python train.py --positions="rope" --qk_norm=false --parallel_block=true --learning_rate=0.000451
MLP neurons of a small language model. Each row is named by its layer, matrix (up: input weights) and neuron, and shows model dimensions 16-207. Each number is 128 + 24 x the weight over its row's rms, rounded and kept within 0 to 255. Numbers have three digits each.
After each neuron's rows, "fires on" lists the tokens most often at its 100 highest values on Wikipedia text that the model never trained on.

L2.up703:151106112107112142147114139112128119169122165149126148158163137088129158136106115160142125143147105104108149164145114124171129189136147115124135081119090114095100139118138113134137109141131116128136120164167124132080125115161120160108123118128122125094127074160172139179132109100132120115155127151128153129156137102188126144142113124097135127140094088158132144117130144167152121095137099081163107124166108126081120087150118148074138136146106152085122151141086120126117153137151122119141097138092115093141120116122151154103110134101165158102121123082155157112120071116167108172
fires on: "*", " population", " War", " Region", " Division", " Work"

L2.up603:109126116127173090124122137114133156167141143125136078125142071128096143118129142139127162118137131110141128137145154130117133133128132105114128115136162130115059138125098139107169129163132084104155132102089152103126156140180074131122164148110119106105140163141118108144132053152158121154150132155154126156125135101145096097116127141119125168103106096118119166195139105103117152128141131098129119116125100120110147115125166078119095108129202139145111146129134120127105182120127136141137145144090124133105148134098142085132159155107091120130078101136099139118138171156151121101
fires on: "ey", "unt", "itt", "\"", "at", "er"

L2.up80:176102119137167116091106132116112120105194147107125098156123118141143100134105143141148115162145169118117127126172173120164150146129135165110168129130116155126108143125153124132109137099087151107151103152074119111100149180092149130062156112108131150148109153130136148106139147096129130143094174167173135158133128160099128142114134158099146149104140149100089182121149122122105122151156153128120139142103162128115167126106111105160166121118208123110103142128132117149125115122148138146115081139105132131168143147160120145135142106112106114109118086150139140107143136134161121124
fires on: "H", " j", "S", "ode:", " how", " can"

L2.up456:106133124119139137098132112138163107112118153187146148117118139139108120163115135116116119082160125134121133100114130135138128136129120097112098111130178112142107172129130140166128086109140112103126109171173147122108129113132177144146131131107139091112114096120144099139105113169122106107152115116175110148146109165098143126152120150138115102090168093152098134178141124088135117160074085092110156100166144113091121127134141135082163116097104116139114155172158137061123109106095112100148081098138106092123124152142125129164084135139103113174130132121121134112097100152121121164
fires on: " \"", "',", "In", "L"

L2.up342:114127161153070135090099102086117106152117133158130167110123133121125159076096137103117181142190077110112142119106177137135131112108103130107141138107173117116169141164148124155123110140142161134111166120162131117092144116114149120130172115180125138094123127136119111163105117141089116083121147126184161145175127142137107118144122137103154137120118123113083142120130100112075162170063139094137147120175121099164133084154119125106143104104102085160061113143091084093116131091114106121112112087124116110114117123123089103138129148134124095141118152138134080110124127107120132117
fires on: " Ph", "oph", " new", " e", "ient"

L2.up95:122077133109106112137134113121112155149163143148152170108130137129130129112132124152162115088125114154173113143131110133106148144133109132130135105079099107153152120098102182134113129137144137126145117113148126142131169149119105106129124109116144091128126160139182096155095122134169077188118100123136134155140155163157130154186130130076142177131139070120129161126151157111108098113127113149130155111117074128138166104109139104108117131118117115171167169138128151118137147066152100092154129106133139041133133103140165137163110076133119103115135116143124124116115093110137109122
fires on: " final", " US", "orm", "*", " England", " release"

L2.up239:124129125138163113131139125126137117104183152112146161151171190158139090154141106152110159125144119125121129177160128108133133131103134153121143113119122098162124205100148085091139128107129165139125149184150110176136148126135123098095178086148138173140126152148132091146165145098141174149103105139163130118136117144147117167116146134109108158137125145150116149122168108124057176128076147119124142113125127162116122131130106144096117098094156172141126123139113121154126157132126144167157092130149135155144108147170119124136134114132130128105119120107123145118107148124161110116
fires on: "ix", " us", "ream", " Women", "X", "Q"

L2.up424:143173124082149085177126115142105130152163115125108163132152121142109119145159157126139167130123126175142135150082129117147173135132179110130137126102105144118116061145125153118112144099094101122135118156146140098123175165123123121117115130151139145142121161166101141147169120166174154136149146135150131136127180139181122084127130128130124129082122106132095138142105108147129105168096171107177154169094111164083134126129122095103130126122167141147153168125131076079129111103131115161127146104163119123154142108133145111139118135124131074121095077120139089150119142131135087151
fires on: "att", " dep", " mean", " top", " every", " Dec"

L2.up182:162146137113152112087125103109142115166154121123158138164118182123162087102125106173117149120107130173155163147141165101121128139126114135130138154116078109119161101100153086156098123118145133105116115157115090102107146130138162128107124163116103127108114086177111119120152128081129130158131103101137115117167127130094130097157153118056139073140169123110146204169126089137163122132112182146123154134157135146146117082111162114099150133109104129114155123126107093102162111124107122138114143148157086126139123134139142095141150148164094142122117172103114151129076122126135136105
fires on: " along", " near", " down", " within", " south", " west"

L2.up102:129155132185128144099158137110142124107166105112120148112129145105128135132113128152160121116178090102110114118153108151122137147077115145144203173141116104111141121133174123134103122159093115110099130135111160094141142159122125135113130129130118128118144101093165148139163111146137123169136122116143088153178122135118123144186135144108143129110128085152151117111126120160137111114111127159118152135166086129091148120161129115093136152148103090103111163103152103154124166167162133118155142125107155086127090124136132155097127144133094114166098120115151115132165118153108130089
fires on: " fight", " vot", " victory", "ac", " compan", " process"

L2.up584:129119121105113116168118101185128145131174116128122136124117097098125148092139090135181139087140160171109176139135157093102130148127109158141165106125113170181132114157123092167108133098132153169134142117105122129134092112152095157111190137136138144141164133114108186107132103145137114100134108151123136096122156132097107157173124142106128119128138160139133140077098142103089089105162145083117127131138071110093141134114137114119101143104123190135109104120138080128135099105114104125154111104148125163123089075152112105113115136159098158137119106100122173144135115145090139101
fires on: " Sch", " Is", " des", " La", " We"

L2.up415:137146106121103150113147112117124155142168171138125138095094120121124097159126095142140128119117123148182090123140153166145127176118131114182149126128105127159145125134102121151117143144138115164136115089115118074145130155171124181150141138131134127131120118143103130120079152141143140107127132142121130152164148135095140117133173149095159087088155149124127158114110100078126106152126130093095120138122162116121102086140082129140163137140113120108098165125106097133117118141121127161115119192134150150143146117126128156100130071178131131133172129127124128140124142138115105126
fires on: " un", "N", " en", "ically", "ially", " well"

L2.up571:105123172117127164136150120137109170097094170140128115130125139109167122105110155143129143117155107138147117146138089115119166176141138151146150087085074130157144146146173090160104140130120129130165172140111143112129107117149109140120141131131174128125105151099119140122125106162089127094156145102126117141163131148102090166160122131128139109134144140164130132142108112102118164190098147144119095155111151141142130159093119115130138121112118090121121159173123135114161166125146119124120132098142126095135149101144110145120116130122133137139154123085112149156141104034122132132
fires on: " US", " Ear", " Cat", " Franc", "°"

L2.up466:107104110143176132124147149133135176134085101106170119157099122165138173121126171155087155122102088141144086105117141143140160135145100137140135098108137145114079160122116119158147094110161146120104121127099110150071114103124135150136153111189114123162158096135128141112098118138129078119120129101122142175158121123129123128140056134128162169126132115150146123147117173092100113146123120138151116118137145099116139141153122099090127186131143148125108145142131089108100103104091111100106096107140122117108109165091112135127154116122144108128126169128159152169103150114147126136
fires on: " occ", ").", " fe", " while", " (w", " belie"

L2.up62:111128129086152119123114165069099129140128135094139141119178143117149127063131158139126161133115172138145154154126110105172167123129065146113122151122130105137155114115113162143141139114120154113149155073085087134117144133168149119105099146149101163158142135145097106117100146157132152098081107136111133116145112129151119140171110142120070113134154158077139171129125112107126108144084157156170117148154144149132106136151150159108103138162120127138135104164129157078149130115120161110150121111128113100126108163116107151156099137173120129150125105089167153098143158133127139163
fires on: " m", " k", " g", " ch"

L2.up457:166128140110167075087136116086088103154142116198135101174127093135166141122144154160109123127116088146155127134123087090115131170110141144150146157114093091120103137142139100094138103120146113148129100153125153117131158103158153091084152141093139118115105102144131121137111147130159156097086111101191118129151082097167153149149090127110136144111102139117118135151128136132110111153131121106100153076112080117138152129121163109116109099091153164152122128124128154100143125116150134106134153095144137153149096116133123096153126123153133100176117131124106115131070129169115111161
fires on: " that", " \"I", " \"A", " And", " much", " would"